Weights of a small transformer language model: vocabulary 8192.
MLP neurons of a small language model. Each row is named by its layer, matrix (up: input weights; down: output weights) and neuron, and shows model dimensions 272-399. Each number is 128 + 32 x the weight over its row's rms, rounded and kept within 0 to 255.
After each neuron's rows, "fires after" lists the tokens most often just before its 100 highest values on Wikipedia text that the model never trained on. A number after a token or word is its count.

L7.up2465 [100 144 182  57 101  99 114 168  79 114 110 125 117  78 168 140 157  67 131  71 154 143 127 150 109 122 154 124 145 126 138 170 132 125 141 122 123 168 102 202 130 133 122 116 124 150 127 136 134 136 114 152 139 134 191 145 138 166 138 180 119  99  99 139 163  74 120  91 172  90 145 120  70 141 183 150 117  84 150 130 121 133  75 165 183 147 149 114 163 112 115 162 107 102 145 142 138 155  99  79 123 126  83 114 148 107  99 116 109 144 102 134 118 101 144  91 126 179  98 109 117  92 100 124  99  73  89 110]
L7.down2465 [126 117 125 109 155  94  98 153 158 115 128 141 168 140  90 130  97 110 100 152 134 135 128 135 157 132  74 118 116 115 177 141 148 138 188 177 208 115  95 157 133 158 133 131 149 134  94  92  62 124 190 150 107  92 158 128 110 143 137 172  94 141 114 124 113 137 164 129 100 143 113  94  87 168 106 124 107  79 160 180 145 119 127 172 103 139 116  81 148 170 142 108 100 133  84 182 137 155 139 143  57 158 122 115 114 112 128 176 169 188 167 110 128 140 137 196 143 144 182 108 139  69  65 125 164  77 113  68]
fires after: " at" 37, " on" 14, " At" 8, "," 7, " House" 4

L7.up791 [151  78 151 169  97 150 118 183 185 133 122 157 111 196  95 108 120 114 153 123 115 146 137  70  87 108 145 116 119 129 113  79 130 164  80 158 159 139 161  93 120  74 138 117  80 131 159 100 130 142 195  97 149 129  92 164 100 136 149 170 122 213 130 103 157 130  91 139 124 123 116 138 117  95 129 132 153 208 116 115 131 146 169 136 153 148 105  97 125 111 121 123 103 153 128 131  68 160  95 187 152 135 156  86 126 134 162 142 130 113 157 105 145 186 111 116  94  94  93 116  79 106 100  94  71 164 117 162]
L7.down791 [150  77  68 176 108 149 148  85 138  95 141 137 128 140 183 165  84  66 141 125 135 121 166 178  98 113 103 130  66  79 147  93  99 182  96 119 121  91 139 100 127 162 160 142 150 169 101 115  99 153 134 112 140 154 129  38 144 134 130 151 160 118  83 169  85 145  72  84 147 188 149 119 133 158 133 116 126 135 144  92 122  99 170  89 142 113 149 160 118 101 119 125 103 155 112  84 123 143 135  48 137 138 146 127 123  80 120 188 126 151 139 109 169  97  86 152 130 119 130 159  88 143 175  83 112 201 147 123]
fires after: " |" 82

L7.up186 [103 145 185  74 142 208 132 137 136 109 111 124 158 137 100 169 131  74  92 108 151  88 115 114 136 130 139 119 114 160 127 144 136 141 100 176 156 100 148 104 170 129 159 179 106  91 123 145 137  70 170 125 110 172  88 146 118 120 158 118 138  98 118 121 142 133 143 159 191  92 122 171 116 165 115 110  64 155 186 114 114 138  99 162 151 106 128 107 105 153 142 151 136 142 173 156 121 164 100 131 140 113 169  94 126  83 117 216 130  97 202 144 141 154  57 138 176 167 160  87 135 145 112  97 146 125 125 127]
L7.down186 [ 92  43 160 166 125 177 139 108  61 146 153 119 167 124 182 130 186 110 198 102 104 141 119 147  87 127 160  80  74 116 112 203 140 104 134  86 162  91 151 118  65 116  83  82 145 151 130 133 114 160 104  92  81 175 167 109  97  90 131  82 126 130 111 135 130 111 120 128 135 160 171  94 133 112 112 173 173  89 120 106 113 166 157 158 149  92 144  71 110  67 173 110 134 198 174 160 150 167 164 148 153  84 122 139 107 135 149 161  72 120 145 126 150  80 109 136 168 144 127 161 152 138  70 135  81 110 126 116]
fires after: " |" 36, ":" 7, " 6" 6, "," 4, " by" 4, "-" 4

L7.up2019 [152 117 107 148 127 123 159 198 108 171 152 136  98  82 191 110 106 116 149 145 174 132 145 136  72 129 161 129 142 162 121 142 101 144 101 108 138 122 121  30 105 101 161 170 108 125 135 166 147 162 106 130 136 163  99 166 146 195 163 130 130 109 145 135 136 125 142 150 127 158 130 105 117 132 156 175 113 117 138 127 122  59 112 142 108  96 145 123 123 152 171 135 124  41 153 113 123 121 134 133 133 117  95 117  83 146 168 128 149 125 109 122  91  93 104 111 131 161 107 129  78 128  99 132 151 139 135 152]
L7.down2019 [133 108 171 113 140 111  98 110 117 137 138 149 133 165  66 146 101 100 150 191 107 128 161 123 104 125 130  75 140 138  87  84 154 107 174  47 138 166 140 168 106 150 134 155 171 115  86 117 132 167 104 195 152 161 160  92 130 174  91 110 170  69 159 114  86 143 108  78 132 101  72 161 140  98 133  79 107  79 131 123  95 145 142 125 145 115 103  50 110 136 104  58 115 194 114 104 194 136 108 144 127 172 129 126  94 192 102 129 124 132 104 120 185  67 130 100 147 177 107 149 157 142 112 118 141  84 121 158]
fires after: "ep" 13, "he" 12, "ul" 10, "le" 6, "ill" 6, "ig" 6

L7.up790 [161  79 139 135  96 156 130 159 118 136  75 153  88 157 165 105 166 107  97 163 100 152 153  94  79  88 137  94 115 197 135 166 164 117 141 105 151 114 126 132 135 107 130 118 183  81 124  88  84 125 134 170 110 206 180  62 176 184 148 106 167 102 117 106 155 147 107 110 165 107 111 136 136 151 106  63 136 113 104 120  72 128 111 143 110  96 127 150  90 134  77 139 175 112 133 126  75 136 141 114 130 189 150 155 185 149 121  72 125  85 128 130 103 190 113 129 161 141 124 117 153 134 137  72 127 117 128 144]
L7.down790 [ 59 169 118 152 111 113 139  99 110 151 127 131 147 170 103 138 115  75 146 121 196  90 139 123 113 133 147 124 116 144 119  64  99 139 115 105 167 145  54  74 130 165 193 120  86 157 113 105 123 173 183 102 112 140 113  96  88  84 109 101 125 147 119 187  83 142 131 157  81 144 107 108 151 104 125  83 126 150 149 148 136 130  93 123 128 108 138 138 137 122 114 138 152 194 131 175 161 193  73 123 137 146 108 128  92 192 134 198 171 165 142 143 140 109 110 149 133 132 119  85 164 146  90 120  87 139 132 108]
fires after: " |" 79

L7.up360 [114 145  81 154 194 156 188 120 109 152 121  82 107 158 132 154  95 145 145  98 190 204 117 112 114 147 133  92 115 115 159 132 135 148 104 111 235 119 114 136 173 153  69 153 110 104 125 143 132 143  84 167 135 115 172 163 155 180 102  78 145 147 165 142 150 116 150  92 148 134  91 141 150  99 157 159  99 174 143 130 148 127  88 169 132 117  93 115  75 166 119 158 130 118 148 188 110  49 163  98  82 120 167 111 179 114  86  79 152  51 131 150  98 108  84 164 121  42 148 140 166 144 132 118 182 145 151 112]
L7.down360 [100 175 149 154 133 116 160 161 156 131 155 182 179 159 131 131 163  97  97  95 158 102 216 115 118 134  99  90 121 139 133 114 129 131 112 189 112  99 161 104 165 169 128 100 163 106 105 164 108 203 145 128  74 120  68 162 120 154 160 195 127 135 107 220 131 150 138 140  99 146  97 118 101 112  65 121 187 163 114 172  94  75  67 150 220 126 128 214 135 115 135 124  67 122 174 142 110 152 129 108 127 146 147 160 138 116 126 120 107 107 105 122 108 105 106 129  87  97 115 115 127 132 103 179 106 144 104  89]
fires after: " |" 39, " (" 6, ";" 5, " people" 4

L7.up165 [116 201 112 169 197  86 115  93 155 123 147 113 143 177  84 110  88 107  99 123 167 121 157 157 151 117 141 107 124 148 161 184  91 109  75 144 134 110 179 167  59 160 140 111 161 144  81 178 135 101 146 111 170 177 143  94 124 141 114 145  92 139  66  99 133 123  69 117  85  93 144 154 146 135 206  82 152 112 169  87 103 113 107 131  95 127 105  96 119 125 139 191 113  86 149 175 135 131 120 112  89  94 157  97 129 142 168 111 110  60  91 163 144 122 182 141 164  76 148 137 178 124 105 102 141 164 113  86]
L7.down165 [122 103 116 147 118 102 125 106 112 145 138  62 168 162 122 154 139 124 123 144 102  69 178 148  98 170 132  85 123 167 115 140  49  70 136 108 121 120 116 137 110 117 139 124 124  97  61 187 108 135 119 124  82 123 108 134  72  74 170 142 125 127 153 139 181 143 106 146 107 217  94 125 123 137 170 224 111  89 130 129 119 143 160 102  79 128 191 198 163 116 123 118 193 127 175  91 118 125 198 176  99 182 162 141 130  74 151 147 146 155 146 113 142 156 122 167  89 165 152 105 126  48 158  96 108 192 163 139]
fires after: " |" 56, ";" 5, ":" 4

L7.up1391 [116 130 114  74 153 132 105 161 163  75 158 126 128  67 128 112 122  91 131 109 136 140 157 189 126 158 118 119 123  93 107 170  96 107  95  97 126 150  87  90 153 141 141 153 157 128 166 103 195 163 163 124 131  76 102 105 107 124 103 120 106 153  99 115 158 177 143 123 113 176 118 123 115 149 131  75 127  74  83 126 168 110 123 104 169  63  72 206 128  68 125 129 136 109 106 106 174 162 163 130 171 175  76 100 185 174 122 159 206 119 163 135 144 157 108 101 185 204 100 128 106  85 127  87 129  97 175 115]
L7.down1391 [155 151 131 181 133 105 154 127 137 100 157 123 103  86 158 105 156 151  74 108 142  71  79 185 156 150  82 110 137 115 119 183  99  83 205 116 109  77 126 133 224  99 124 111 100 122 120 128 103 171 119 111  98 152 139 145  97 164 103  96 105 138 141 177 101  89 138 162 161 114 142 138 139 185  96 140 146  84 188  92 107 193 102 137 101  91 134 120 114  84  63 189 109 150 129 126 165 158 161 115 142 151 106 119 146 197 116 104 188 137  83 151 109  78 172 113 138 176 176 149 162 111 126 122 106 148 140 126]
fires after: ")" 33, ":" 10, " |" 8, " election" 4, " 6" 4

L7.up1343 [171 144 133 129 191 158 146 193 194 132  84 120 144 108 121 159 162 109 145 169 102  74 147 103 101 128 148 135 155 162 161 140 134  66 107 110 187  68 123 158  86 143 162 123 196 124  68 153 131 117 127 160 123 130 170  86 112 142 127 175 104 101 104 129 219 145 122 134 166 100 136 109 144 126 101 133 109 118 167 104  83  71 130 141 107  98 120 121 201 121 163 149 164  97 146 167 114 149 104 146 138 101 169 111 125  92 119 103 121 100  86 169 142  98 152 147 145 104  97 129 138 141 139 103 141 119 161 124]
L7.down1343 [150 177 145 141 136 146  86 128 114 131 155 140 130  92  48 144 128 119 121 164 153 116 151 130 111 101 148 115 102 142 134 129 153 118 120  59 147 140  60 148 129  85 118  84 112 172 157 128  92 167 170  99 130  88 138  84 121 122 116  96  78  97 149 122 111 124 111 142 106 140 170 160  50  52  85 148 161 128 131 136 167  86  97 159 114 150 152 124 175  92 100 149 113 118 129 131 139 125 178 197  95 158 145 173 148 108  86 130  99 132 151 133 133 114 135 128  90  97 109  96 157 105 161  92  66  92  79 146]
fires after: " |" 36, "," 17, ":" 7, " =" 7

L7.up668 [133 162 118 112 187  91 140  99 132 110 145 162 148 110 163 103  83  87 105  50  99  63 158  94 119  93  98 120 115 114 108  81 151 117 142 133 191 126 191  97 183 141 130 129  84 126 112 142 163 134 137 109 137 118 118 120 106 139 128 129 147 135 158 148 169 111 137 122  84 113  92 110 138 132 121  91 128 159 155  97 162 154 143 143  79 137 131 162 155 117 132 117 118 186 103 148 166 179 180 102 179 122 148  85 133 147  41 166 171 130 118 165 137 140 110 155  99 104 135 110 181  91 124  97 132 103 181  97]
L7.down668 [156  99 132 175  84 118 125 124 152 163 150 136 181  75 114 155 129 147 143 158  77  90 110 104  96 156 164  64 144 169 126 145 132 125 114 104 133 120 135 106 161 140 111 116 120  91 135  96 129 151 117 201 135 165 164  66 122 129 132 141 141 158 182 154 105  86 143 130  92  94 123 142  69 136  64 129 166  94 130 175 121 141 133 113 165 118 109  67 151 117 101 111  69 111 187 112 145 117 154 183 168 150 185 188 142 159  89 143 140 142 102 176 126  97 128 128 110 196 100 113 138 118 135 117 131 162  88 105]
fires after: " |" 31, "|" 15, " A" 9, ":" 5

L7.up13 [146  71 140 107 146  94  91 162 140 132 181 186 133 182 107  78 131 101 135 142 105 145 148 169  91 158 120 161 141 157  92 119 179 166 152 144 137  73 126 127  47  94 104 136 136 164  68 118 103 144 139  98  62 120 104 115 115 145 135 173  67  88 177  78 156 145 137 123 139 128 159  74 134  80 116 144 205 121 109  64 159 129 134  96  82  73 121 152 107 102  99 163 199 133 105 125 114 118  65  92  96 166 190  80  95 112 120 124 135 149 167  90 144 140 186 129 149 114 213 144 136  79 129 124  88 165 117 120]
L7.down13 [187 100 139 182 107 116 117 103  99 112 128 131 143 184 157 109 122 118 134 160 187 113 166  70 122 144 187 117 106 140 154 123 151 101 132 110 132  51 122 123 124 106  56 182 108 143 110 119  77 175 149  56 117 148  84  56 142 135 149 146  93 150 140 165 131 125 124 191  80 158  96 175 115 152 172 129 122 107 110 160 165 121 111 117  55  85 136 161 142 137 168 131  99 141 118 183  72 180 137 145 121 164 114 165  99 102  76  86 143 131 184 112 145 157 130 174  67 108  81 136  81 121  94 130 166 136 149  65]
fires after: " |" 58, "|" 4

L7.up408 [ 81 188 187 101 124 164 156 172 144 137 151 111  55 174 166  85  91  81 142  83 123 174 118 124 100 102 165  66 150 113 147 165 146 206 124 115 142  99 144 212 205 152  90 119 160  93 141 188 125 144 108 175 167 196 102 122 134 132 131 176 122 162 141 138 163 137 175 100 131 127 120  96 168 146 134 133 197 150  95 122 177 114 135 137 148 116 136 154  93 132  67  70 122 143  80  57 123 120 137 100  97 135 159  68 106  97 116  95 114  78 150  92 172 116 115 183  92  44 117 171 117 172 109 114  90 106 139  94]
L7.down408 [124 126 140 171 115 150 156 136 120 144 146 176 113 114  95 189 169  90  95 160  86  94  99 105 144 196  70 107 108 129 184 120 183 141  90 176 141  77 149  94  74 206 139 159 154 149 135  96 163 135 106 129 130 159 119 149 105  92  81  94 114 126  72 114 207  90 142 130 127 127 195 132  84 112 105 154 123 131 170  95 159 141 114  48 147 160 135 118 100 126 132 140 162  70 137  98 158 178 112 161 139  73 144 123 160 130  86 115 119  90 157 110 134  63 168  79 157  71 103  70 159 120 195  79 127 110 140 165]
fires after: " |" 40, "," 16, ";" 5, ":" 4, "′" 4, "°" 4